python train.py --head_dim=64 --qk_norm=false --bias="none" --tie_word_embeddings=false --init_std_down=0.0 --optimizer="muon_variant" --beta1=0.95 --decay_shape="linear" --max_seq_len=768
MLP neurons of a small language model. Each row is named by its layer, matrix (up: input weights) and neuron, and shows model dimensions 320-383. Each number is 50 + 12 x the weight over its row's rms, rounded and kept within 0 to 99.
After each neuron's rows, "fires on" lists the tokens most often at its 100 highest values on Wikipedia text that the model never trained on.

L11.up1530:37 52 56 33 54 65 45 54 46 69 49 37 51 28 40 47 69 65 64 60 59 63 67 67 49 44 34 44 57 35 45 61 55 60 38 38 66 68 37 50 22 56 57 51 33 71 37 40 49 45 43 70 50 16 76 39 59 51 52 39 48 59 40 46
fires on: ".", " St", " sp", "St", "\".", " show"

L8.up255:46 52 48 61 50 76 41 54 33 47 38 46 65 56 44 43 65 44 48 62 50 29 42 65 54 33 50 53 39 77 54 53 47 49 69 52 44 38 63 41 48 56 45 49 58 50 31 67 54 47 58 53 55 52 74 63 50 55 58 32 52 49 57 45
fires on: " |", "7", "6", "1", " ", ")"

L6.up1494:61 60 63 43 49 63 60 54 45 67 51 46 20 46 70 49 33 48 71 37 43 47 35 52 47 46 46 56 39 55 69 81 69 57 44 44 43 16 31 38 28 62 78 52 42 47 54 48 34 42 54 62 46 51 25 41 64 43 57 60 63 50 56 64
fires on: " and", " const", "ost"

L11.up335:48 50 49 54 11 59 54 43 46 35 62 64 42 73 27 69 39 57 34 40 51 46 58 55 59 43 59 80 80 54 44 62 47 47 46 61 58 68 36 56 55 81 65 34 53 47 64 63 55 65 27 55 54 51 50 51 66 54 64 60 41 42 36 64
fires on: " was", " and", " h", " F", " -", "H"

L6.up392:41 56 52 51 49 33 50 46 52 36 40 48 42 53 37 61 60 57 57 42 61 71 52 51 60 65 49 57 59 44 49 14 68 51 42 46 58 46 29 54 42 78 69 53 29 51 60 40 45 46 64 63 42 34 47 54 53 52 61 59 41 60 40 66
fires on: ")", " |", "in", "at", ":", " Min"

L2.up776:64 44 53 49 65 56 71 35 45 42 51 39 58 50 61 38 41 22 45 48 62 46 59 50 70 60 34 38 37 77 47 41 40 47 45 50 50 37 57 47 43 45 37 62 46 50 39 51 50 44 86 63 53 65 77 53 61 31 64 37 57 62 44 47
fires on: " The", "\n", ":", " by", " based", " the"

L11.up935:44 46 49 50 38 51 63 65 50 22 51 67 57 66 45 62 67 52 34 51 51 41 40 62 38 35 47 44 35 42 55 61 45 62 47 45 43 54 57 39 36 59 45 49 56 59 51 49 60 48 62 47 44 60 41 37 42 72 51 52 65 43 47 44
fires on: "1", "8", "0", "4", "2", "3"

L6.up9:62 43 63 58 56 58 48 33 39 56 41 53 50 47 64 50 42 37 59 70 47 41 61 64 65 31 35 65 53 48 60 47 53 49 48 41 17 35 46 46 51 76 50 55 33 23 48 60 50 47 69 63 37 56 40 59 55 33 52 26 76 67 46 72
fires on: "\n", ":", "-", "o", " |", "u"

L11.up971:62 55 44 50 35 46 58 49 50 67 50 48 49 67 54 55 61 47 29 55 39 63 58 60 49 56 66 26 40 39 52 47 33 48 61 49 62 45 39 56 63 54 56 25 73 61 57 53 67 48 66 72 72 38 66 32 59 56 42 44 60 39 62 55
fires on: " S", " and", " ", ",", " +"

L2.up615:41 37 51 47 51 38 42 56 39 71 58 43 43 39 72 36 64 54 62 19 60 57 65 39 73 49 49 56 55 45 41 67 54 52 60 43 39 23 52 39 76 34 27 39 50 75 50 41 51 53 61 55 56 35 35 59 48 59 59 73 54 64 46 63
fires on: "In", " Res", " repl"

L2.up997:47 51 31 37 15 43 32 54 61 71 65 34 35 47 57 67 53 46 24 66 51 45 91 44 55 50 59 63 39 65 33 32 44 49 44 55 66 45 59 44 60 22 60 56 83 48 43 36 48 57 71 63 50 43 52 46 35 43 48 57 50 66 52 38
fires on: "-", " •"

L6.up1315:46 51 67 68 59 49 24 63 48 40 53 54 33 39 54 67 56 50 39 58 50 58 44 58 59 38 59 42 48 63 41 52 62 49 52 62 40 33 44 45 47 61 46 26 76 73 48 42 41 23 38 59 61 46 40 45 54 46 56 49 47 62 57 49
fires on: "2", "1", "6", " R", " when"

L2.up129:56 39 57 41 51 54 47 29 68 34 46 42 53 61 47 55 38 57 37 60 34 64 50 56 67 61 43 45 62 46 54 63 55 58 23 41 47 56 27 40 39 49 31 47 58 45 40 53 61 59 49 50 58 52 54 64 48 38 30 43 49 55 44 43
fires on: ",", " and", " et"

L11.up1143:39 47 50 43 49 62 47 45 35 55 69 57 35 42 48 43 38 41 43 53 88 39 49 32 54 53 38 53 41 42 64 63 63 54 43 63 27 64 39 62 51 55 49 37 54 47 42 51 55 39 54 39 55 62 50 44 49 34 49 67 26 37 42 41
fires on: "3", "@", "im", " |", "ius"

L2.up83:41 41 61 54 19 69 42 39 41 62 78 53 56 62 57 52 53 53 37 40 38 49 80 44 66 12 25 71 37 44 43 44 59 27 45 68 48 61 32 43 45 46 42 59 87 41 49 53 45 48 70 56 47 50 43 50 65 36 61 62 62 37 57 22
fires on: " mi", " km", "-", "its", " area", " vocals"

L11.up1407:73 32 53 65 21 25 49 52 49 28 39 54 46 32 71 55 61 64 46 23 42 40 37 69 44 62 36 52 54 66 67 63 71 32 45 66 56 66 45 40 61 52 44 57 58 47 59 66 40 39 54 36 44 35 62 55 55 33 46 34 45 50 68 41
fires on: " the", ",", ":", " now"

L2.up850:65 47 58 71 57 44 50 50 48 50 36 45 40 83 46 48 46 41 72 46 48 76 48 55 32 68 67 49 42 76 46 44 57 34 56 61 44 46 72 34 38 36 58 50 45 67 64 50 42 51 52 57 57 54 43 42 55 48 50 31 43 38 65 52
fires on: ",", "\n", " II", " (", ":"

L11.up276:59 38 59 72 64 57 54 61 57 45 59 61 52 45 36 47 40 50 44 61 65 57 52 63 42 43 44 55 32 46 67 61 55 25 37 50 45 39 47 39 61 50 65 35 53 58 37 43 65 51 48 56 57 22 34 57 43 38 70 34 63 54 56 43
fires on: "R", " an", " r", " tri", " inter"

L6.up740:33 58 56 67 57 62 64 81 53 21 45 42 52 83 35 39 68 56 51 68 38 64 44 51 43 50 37 45 50 58 52 17 75 37 41 66 59 48 67 43 23 52 54 64 62 64 32 44 52 53 69 53 65 57 57 65 59 54 39 22 50 51 46 60
fires on: " to", " (", "ict"

L2.up1324:53 23 33 43 59 57 58 45 45 38 41 66 54 38 54 61 30 56 28 37 64 51 39 34 53 37 61 69 55 52 63 64 70 56 44 38 31 58 51 50 34 42 52 60 58 61 55 49 43 46 61 59 59 59 69 45 36 52 59 31 46 48 69 34
fires on: " Mc", " feat", "–", " '", " pe"

L11.up192:48 41 55 34 64 46 35 58 50 71 60 51 35 28 52 48 22 36 51 46 59 58 66 52 38 47 40 71 53 45 41 81 47 37 49 41 55 78 33 70 36 44 33 51 53 42 68 40 51 65 38 69 57 42 43 35 50 50 53 40 26 63 47 66
fires on: " St", " D", " st", "St"

L11.up450:44 57 52 48 52 39 59 64 54 53 54 62 66 48 46 55 72 35 37 46 46 64 53 55 58 50 53 56 57 77 60 25 44 70 24 34 39 72 52 36 47 39 54 60 61 41 46 63 42 53 45 58 41 43 27 63 46 63 31 43 51 70 49 41
fires on: "9", " the", " The", "1"

L2.up1462:45 52 46 44 51 45 38 75 50 30 41 31 57 33 40 55 47 50 50 64 61 45 57 36 55 42 42 51 61 59 62 40 46 59 51 36 49 41 44 55 53 50 73 43 55 10 39 46 68 47 58 33 54 60 57 52 46 34 56 58 35 32 43 53
fires on: ").", ".", "5", " After", "form", "7"

L6.up880:40 58 75 36 44 50 40 51 52 53 50 52 27 63 51 49 54 49 43 53 67 52 51 49 74 50 53 47 51 72 39 44 61 41 65 66 43 39 71 57 59 65 65 74 37 49 26 52 60 28 58 45 47 43 61 59 35 37 35 41 51 55 53 48
fires on: ":", ".", "-", " |", "1", "=="

L2.up675:51 23 40 42 36 53 28 68 47 60 83 58 48 56 38 51 47 61 41 39 38 64 48 61 78 55 68 48 41 52 45 45 78 14 35 65 74 72 54 56 50 34 59 46 55 40 50 41 42 62 74 50 44 44 29 53 52 44 60 47 34 54 35 56
fires on: "-", ".", "/", " It", " /", " number"

L2.up1100:64 30 46 45 51 54 46 30 63 31 59 45 37 65 47 33 50 50 48 51 40 41 62 59 57 42 54 41 45 62 52 79 61 48 40 54 35 48 35 32 46 61 09 50 51 65 52 57 60 65 44 46 26 49 35 51 51 42 40 58 45 47 75 57
fires on: ","

L8.up563:60 52 52 46 40 46 44 45 63 41 38 43 45 42 45 51 59 64 39 68 41 78 38 56 46 64 81 36 73 47 49 34 68 57 52 36 55 50 48 23 59 85 44 39 48 53 56 43 57 66 60 57 52 52 50 34 70 40 51 39 62 71 38 47
fires on: "}", " |", ")", "\"", "."

L8.up1012:62 66 41 40 65 52 55 54 49 67 36 34 33 48 55 48 48 41 63 52 49 39 53 54 28 62 41 65 49 64 67 61 39 37 54 35 62 46 51 38 56 49 52 47 40 40 53 32 41 70 74 73 30 41 48 49 56 41 34 41 38 44 34 71
fires on: "==", "d", "ic", ")", "b"

L8.up1123:52 43 52 73 48 53 47 36 59 65 52 55 48 58 40 65 57 56 68 62 48 42 73 70 49 61 60 65 48 27 46 39 50 39 43 70 28 56 43 46 48 61 85 68 40 39 42 66 69 59 51 49 53 51 31 65 45 44 44 40 52 40 45 36
fires on: " of", "op", "er", "s", "ed", " to"

L8.up436:50 59 46 52 35 56 37 48 55 41 53 58 51 69 62 37 37 58 64 55 61 47 55 60 38 63 46 36 73 59 63 24 59 53 56 56 39 31 47 41 47 49 60 43 34 56 59 23 59 44 51 61 30 27 37 59 66 57 52 60 41 55 45 56
fires on: " |", ")", ",", " U"

L8.up257:52 44 67 40 53 34 45 54 24 48 53 80 43 53 61 56 70 48 53 57 58 63 45 58 45 45 64 56 63 39 37 48 38 53 37 48 47 59 32 79 40 54 46 51 57 66 43 51 72 46 50 31 39 40 66 57 66 72 53 69 52 33 37 65
fires on: " for", "s", "f", " of", "ph"

L2.up1019:49 44 52 77 63 36 41 48 49 58 48 68 49 57 52 61 47 36 18 69 61 67 48 55 31 50 37 58 49 57 57 59 43 52 47 35 56 46 36 62 41 41 39 54 34 44 44 48 65 47 41 55 36 48 39 29 62 37 44 52 47 72 40 48
fires on: "\n", " against", " professional", " /", " qual"

L8.up1275:37 35 51 57 52 42 52 45 57 49 38 45 37 39 33 53 57 50 46 46 26 36 63 46 66 60 50 55 75 40 59 24 33 59 44 60 50 25 42 55 54 47 54 23 59 61 49 68 52 43 61 44 44 51 34 49 64 52 31 63 46 37 52 41
fires on: " (", "/", "5", "h", " |", "uk"

L6.up660:70 49 55 37 41 32 56 50 45 38 45 44 44 77 36 37 47 33 32 41 38 51 40 53 56 55 61 60 45 38 67 71 72 28 60 70 47 50 43 59 48 55 66 65 50 63 31 37 50 38 58 34 45 30 44 53 70 49 56 50 57 51 74 66
fires on: "–", "°", "-", ");", ";", "1"

L11.up1467:42 45 55 38 47 52 33 34 47 46 58 60 51 31 46 58 75 39 23 42 51 49 42 56 77 61 52 54 36 66 55 27 52 51 41 28 61 75 57 40 59 63 50 61 46 55 31 53 48 60 37 50 56 33 47 49 64 42 45 49 40 50 65 49
fires on: "1", "9", "0"

L8.up274:43 44 34 58 50 33 56 50 49 54 61 35 33 53 26 58 55 54 29 25 48 33 54 40 48 52 44 45 50 47 45 44 52 44 55 39 45 56 28 35 71 58 56 65 50 46 74 71 32 65 50 22 47 67 41 29 60 76 45 61 53 48 60 49
fires on: ")", " ", "\n", "%", " ±"

L2.up721:57 55 64 61 50 82 60 43 55 65 54 37 46 53 62 41 55 41 35 51 51 47 68 47 47 47 45 55 32 61 49 60 36 54 62 56 64 56 34 49 63 45 43 55 35 60 72 38 53 46 60 62 46 32 47 64 68 44 54 58 28 49 47 66
fires on: ")", "\n", "2", " ===", "==", "="

L6.up30:34 54 45 80 47 30 53 51 56 55 54 58 34 54 48 60 50 37 47 55 70 54 50 46 74 54 70 36 60 50 27 42 83 40 59 69 47 58 59 69 58 65 80 54 37 43 50 38 39 53 54 39 64 41 51 44 35 45 50 55 40 46 55 59
fires on: " of", " as", "1", "-", " see", " was"

L8.up494:52 56 47 48 48 54 18 52 41 62 42 55 57 64 66 39 47 49 47 53 54 45 62 39 44 61 42 45 42 52 32 49 59 48 53 44 62 60 47 64 48 58 56 59 49 77 44 72 52 45 25 43 54 49 50 40 54 41 58 58 41 55 56 47
fires on: " \"", "c", " did", " (\"", " what", "ib"

L11.up899:65 40 55 49 29 48 55 56 41 58 54 68 43 35 51 58 35 74 24 39 55 47 57 58 37 55 45 59 46 42 49 61 46 37 50 49 57 61 54 58 69 77 64 59 51 37 59 63 46 54 56 34 57 46 50 54 45 40 50 33 48 55 54 45
fires on: " –", " -", "),", ":", ",", "-"

L6.up996:63 69 72 48 59 71 55 42 54 54 45 65 58 36 53 47 33 65 53 60 60 47 35 56 42 26 37 56 68 47 67 40 42 49 32 44 38 39 40 57 36 40 57 51 46 44 41 65 44 66 36 69 21 83 47 54 73 36 26 53 56 54 55 49
fires on: " to", " of", "en", " a", " following"

L11.up1175:50 38 44 58 49 41 36 52 49 63 51 48 44 57 37 65 28 50 51 48 48 49 68 66 54 53 44 65 22 54 58 41 54 20 45 63 25 39 44 29 39 73 38 46 50 64 42 58 65 49 59 25 50 29 59 75 42 36 26 53 47 39 38 27
fires on: ",", "'", " of"

L6.up906:59 56 42 53 49 44 36 67 40 61 52 64 79 76 48 41 50 45 58 52 54 50 40 46 56 34 54 45 62 75 50 52 48 71 57 58 58 52 45 51 49 31 44 52 62 61 52 60 74 48 47 60 52 50 52 51 60 62 74 53 53 59 53 33
fires on: " |", " ", "@", " of", " two"

L11.up1531:50 49 51 59 46 52 47 35 37 38 36 40 35 46 55 51 57 57 66 25 54 73 36 71 44 59 55 31 63 65 68 32 42 47 35 54 59 51 43 73 49 18 42 48 47 21 52 66 42 47 51 70 45 43 47 54 52 54 46 16 63 56 46 58
fires on: " K", "ap", "f", "op"

L6.up864:48 46 46 42 58 42 46 41 35 34 59 66 41 57 54 26 51 47 50 45 36 65 48 28 50 48 65 49 71 42 52 40 45 47 48 22 42 54 60 70 70 45 57 47 48 59 60 69 42 41 29 67 24 51 67 56 38 70 60 52 62 51 55 63
fires on: "1", "8", "9", "0", " ft"

L11.up499:78 46 58 62 53 50 77 45 33 50 48 52 23 64 50 56 49 39 64 52 73 47 32 66 55 54 46 76 33 61 51 43 63 53 56 34 59 31 48 54 65 44 69 40 42 62 47 43 20 32 27 56 63 53 60 34 44 42 80 34 64 48 82 63
fires on: " was", " is", "ly", " and", " has"

L6.up1228:58 44 56 30 56 62 39 59 40 32 59 40 43 63 48 57 55 55 46 59 32 78 43 59 37 74 52 55 47 38 60 14 41 75 57 29 36 70 50 77 54 71 65 55 37 41 57 47 46 38 56 55 68 58 57 35 58 39 55 28 52 51 60 63
fires on: " of", ",", "oc", ".", " such", "qu"

L2.up1491:42 74 63 32 19 58 44 66 46 49 41 55 46 57 60 47 40 65 14 36 47 62 79 51 40 45 26 68 49 22 50 55 54 59 46 51 32 52 61 61 48 71 55 46 55 15 32 33 36 39 65 55 36 54 36 51 40 49 53 37 57 43 52 51
fires on: ":", "-"

L8.up370:51 37 61 51 34 45 41 56 50 50 58 40 57 58 51 60 61 52 21 33 37 31 55 73 50 61 42 62 62 64 25 38 53 77 21 51 42 40 53 45 44 53 37 62 47 49 38 59 38 35 62 39 34 24 28 57 44 55 48 78 59 66 60 52
fires on: "9", "0", "ar", "1", "her", "if"

L6.up910:39 45 52 42 33 55 52 77 56 45 47 55 49 57 53 54 35 52 21 46 53 49 37 63 44 39 63 26 26 51 41 46 28 73 48 59 63 41 55 56 36 58 55 54 43 51 50 66 52 67 59 31 41 85 61 60 70 34 49 50 52 63 75 28
fires on: " ", "1", "2", "9", "6", "8"

L6.up1370:67 52 60 36 46 58 26 71 24 51 43 34 28 34 50 32 45 53 56 52 44 47 55 31 65 55 47 51 56 55 55 35 31 44 65 47 41 65 60 50 54 61 25 62 46 58 57 44 42 30 52 60 45 56 45 49 48 33 78 49 54 48 33 42
fires on: "\"", "ence", "ower", "ith", "ce"

L2.up310:63 71 50 50 55 70 58 61 49 52 48 61 51 52 48 45 52 29 25 60 57 50 51 50 64 35 50 53 41 52 68 28 48 51 72 55 47 63 44 70 52 54 37 55 40 67 51 44 63 56 55 29 58 54 48 71 45 50 69 48 58 62 53 49
fires on: "3", "8", " =", "\n", " /", "=="

L11.up1330:40 41 38 44 45 60 49 47 62 47 44 68 53 56 52 46 46 48 46 60 59 42 68 64 36 59 42 56 33 53 62 69 58 57 48 45 25 64 37 53 44 69 46 48 56 61 64 43 48 49 55 33 50 44 67 43 48 52 44 65 54 39 46 45
fires on: " |", ","

L2.up295:62 12 45 55 47 36 42 73 51 56 60 74 64 29 44 41 61 48 65 46 50 47 62 46 49 59 62 48 59 31 63 33 45 55 58 55 56 47 53 35 21 46 64 47 38 48 44 33 37 38 55 52 57 54 35 66 61 43 40 57 54 45 72 54
fires on: "6", " after", "7", " end", " Total", " No"

L6.up628:50 56 52 79 62 63 53 53 35 42 60 62 49 49 44 52 33 48 60 66 52 41 51 57 58 76 58 70 56 24 62 30 42 37 51 58 65 61 59 46 35 46 83 46 48 63 40 44 53 53 61 68 48 43 51 49 28 33 48 54 61 68 49 39
fires on: " of", "ed", " produced", "t", " to", " founded"

L2.up1412:65 50 53 48 71 43 50 44 57 29 47 50 48 62 40 47 60 42 48 79 35 58 60 58 60 53 43 55 57 53 38 58 38 39 62 54 41 41 43 44 50 38 48 41 46 50 47 56 40 50 49 63 59 50 32 40 65 68 53 44 54 43 65 68
fires on: ",", " ob", " ="

L8.up228:52 47 41 37 64 55 60 60 44 40 53 53 28 32 31 59 52 38 46 59 43 50 41 68 56 53 45 63 50 49 44 34 42 66 26 51 47 51 57 51 61 35 50 32 34 58 47 78 45 47 64 51 64 50 50 57 41 50 46 34 50 32 51 45
fires on: " or", "/", ",", " (", " is", " and"

L11.up1289:73 70 46 39 48 61 45 68 52 43 59 56 54 54 51 57 55 25 44 66 36 51 32 51 45 67 54 54 40 61 67 39 24 42 62 72 64 43 43 61 72 33 58 68 49 57 43 79 37 39 59 59 41 32 26 34 34 46 50 64 53 47 45 30
fires on: " the", " in", " of", "5", ":"

L2.up1381:22 42 43 56 58 40 60 71 40 64 66 60 65 49 53 52 51 62 55 30 53 52 69 50 98 49 48 53 38 49 64 78 60 55 36 52 45 44 48 43 56 49 62 63 22 48 36 55 48 42 50 46 62 51 30 39 64 48 64 62 45 55 45 50
fires on: "9", " rel", " repl"

L6.up103:76 60 44 26 45 54 41 67 55 41 37 58 47 48 56 41 54 40 42 51 35 81 59 71 50 42 50 27 57 62 54 37 46 63 43 55 50 58 55 57 59 69 64 54 45 47 30 71 75 49 55 55 18 62 46 54 52 64 50 51 50 46 44 66
fires on: " |", "B", "p", ","

L11.up221:36 68 40 73 49 63 48 58 43 65 50 52 54 29 30 56 42 54 41 40 52 56 41 55 46 51 43 54 64 48 62 57 43 61 54 43 53 49 25 66 38 36 77 43 37 42 55 30 55 52 56 47 46 49 63 35 70 24 38 57 53 37 50 47
fires on: " the", " to", " and", " a", " by"

L8.up269:45 50 53 50 47 40 66 57 21 48 66 79 48 60 53 71 66 63 49 52 71 35 60 59 59 32 58 67 53 40 60 53 32 56 54 52 53 62 53 55 71 54 51 53 71 47 41 39 39 40 68 49 67 47 58 53 43 29 51 73 54 30 48 62
fires on: " at", " of", " near", " for"

L2.up383:65 41 41 65 68 40 53 64 43 25 78 62 60 42 21 56 61 59 46 66 46 65 61 62 51 53 52 30 53 79 65 32 62 50 54 54 42 55 52 47 26 45 64 17 50 68 33 53 39 42 58 65 52 51 40 41 44 59 69 68 60 46 53 56
fires on: "6", " place", " ="

L8.up84:56 43 54 42 57 80 37 49 28 26 49 53 43 56 49 46 61 55 56 56 57 48 58 65 46 46 49 58 47 75 49 63 56 37 52 60 33 58 65 59 46 58 52 43 49 67 36 55 44 44 58 09 49 56 60 35 31 34 37 39 75 40 48 68
fires on: "-", ",", " and", "/", " |", " ("

L11.up453:30 43 42 40 59 38 57 52 40 35 63 62 46 28 43 60 73 63 41 34 58 47 47 39 42 51 75 51 55 38 63 67 49 67 54 48 38 65 38 71 55 48 35 47 68 53 57 78 45 47 46 49 54 61 61 34 60 65 40 53 72 59 67 56
fires on: " ", "–", "1"

L2.up658:49 51 56 54 58 44 87 55 28 35 46 77 50 44 53 58 42 49 35 60 69 48 58 38 36 52 57 50 45 45 58 53 43 55 30 34 56 55 35 61 52 58 38 51 69 43 33 50 55 50 50 42 33 48 54 54 72 53 61 69 42 68 47 36
fires on: " ", "\n", " public", " mat", " num", " professional"

L11.up1089:57 48 58 44 48 47 48 32 49 50 45 19 23 61 45 62 54 52 64 59 49 46 41 49 63 40 53 45 65 88 41 42 55 65 71 49 46 35 46 42 46 47 30 77 40 67 33 56 41 49 57 53 67 55 41 58 68 45 51 40 52 55 52 70
fires on: " E", "E", " I", "I"

L6.up1007:67 46 48 45 87 70 51 65 57 36 51 42 57 60 51 52 38 65 62 44 49 53 44 55 69 59 54 50 52 45 47 42 40 65 59 26 51 53 55 48 61 49 67 63 53 48 65 53 51 59 54 30 56 59 64 64 38 58 43 58 40 59 53 56
fires on: ":", " as", "),", " of", ",", " by"

L2.up775:41 53 38 47 64 53 61 82 39 51 45 41 44 64 54 63 40 61 37 48 65 37 62 46 52 52 39 49 46 50 47 40 50 29 66 24 56 35 51 50 37 68 81 56 48 19 64 47 52 58 54 40 39 50 39 49 42 54 59 53 43 31 41 55
fires on: ".", ";", ").", "\".", ".\""

L8.up729:50 42 64 62 27 45 50 51 47 58 47 57 47 32 40 51 44 58 43 52 53 69 41 63 62 41 65 68 50 66 51 42 44 43 44 59 39 45 52 62 53 53 44 47 48 48 54 64 29 49 12 65 48 65 46 55 63 58 57 47 46 45 64 57
fires on: " and", " it", " was", " part"

L8.up1371:50 58 40 68 43 75 57 37 41 68 39 46 37 42 30 26 56 42 58 48 42 60 80 45 45 37 54 50 46 36 68 56 58 44 44 77 45 60 52 38 37 41 52 49 64 52 36 61 48 43 37 53 42 45 23 49 59 33 50 26 54 42 58 46
fires on: "ad", "am", " of", "ig", "ed", "in"

L2.up156:42 39 37 39 60 52 50 47 56 47 46 51 52 57 45 61 51 45 41 51 47 57 43 63 59 34 53 41 58 50 63 24 48 24 66 66 45 75 42 66 75 62 54 45 54 68 45 41 54 54 60 77 59 57 48 51 43 47 44 58 46 50 66 51
fires on: " and", " –", " -", " +", " −", "#"

L6.up837:58 28 55 38 59 24 43 38 57 51 77 43 63 44 50 80 51 42 28 66 42 37 51 56 57 36 51 36 40 64 53 42 56 63 48 40 58 37 68 41 41 36 67 53 52 61 57 59 33 57 41 50 62 44 34 42 34 38 62 59 31 44 68 33
fires on: ",", " a", "8", " in", "7", "9"

L6.up526:64 53 28 49 44 53 61 35 18 39 51 69 65 65 65 34 38 34 46 35 59 52 53 58 60 82 62 62 30 56 55 56 31 34 73 63 57 58 47 47 53 58 67 65 55 52 36 38 41 31 54 41 47 48 42 50 58 58 69 51 55 40 56 30
fires on: " in", " and", " of", " to", ","

L6.up788:53 54 76 35 46 55 46 48 50 26 53 65 24 48 42 42 63 42 51 41 52 48 41 50 64 61 60 60 54 41 38 60 44 32 68 67 40 45 46 45 43 60 56 65 40 50 46 46 47 39 56 46 61 44 46 48 57 52 43 47 36 47 65 41
fires on: "–", "1", "0", " "

L2.up1260:40 60 46 61 44 63 54 70 61 61 32 48 44 44 54 68 49 34 51 52 33 41 42 57 44 38 54 62 64 72 70 31 45 38 67 45 58 57 29 54 62 63 44 62 63 47 56 46 52 58 50 57 59 39 70 65 52 38 55 54 29 54 44 44
fires on: "2", "0", " mov", "3", "8"

L11.up1226:50 77 51 29 42 59 26 64 54 32 43 65 61 47 41 39 50 78 45 70 67 44 69 68 51 38 38 42 61 67 50 42 52 59 46 48 43 57 47 56 47 77 50 45 68 50 23 68 60 53 56 57 50 42 44 56 53 59 44 42 44 51 43 44
fires on: ",", " |", ")"

L2.up186:37 53 58 59 28 69 43 64 51 46 45 46 44 62 33 75 59 52 41 44 52 47 44 62 48 58 47 66 27 53 57 23 48 58 37 36 53 68 48 65 53 46 31 55 58 64 17 50 56 49 64 35 58 59 52 44 55 35 51 58 49 43 57 14
fires on: "0", "8", "4", "3", " (", "1"

L11.up1335:55 68 61 77 57 43 99 80 42 49 49 66 55 28 53 73 37 51 55 47 21 56 36 45 49 61 52 73 35 53 61 56 38 51 61 65 70 56 47 67 37 49 49 50 65 43 40 55 58 35 60 48 48 52 66 43 49 47 41 55 47 34 51 42
fires on: " ", "\n", " c"

L8.up183:39 45 52 58 44 36 86 63 57 58 60 56 67 54 43 54 56 42 63 49 44 59 37 32 40 50 64 52 64 34 43 32 42 51 55 55 25 61 50 44 59 58 37 46 59 46 59 83 64 29 51 28 66 59 66 59 69 33 30 64 52 51 45 49
fires on: ":", " ", " |", "+", "/"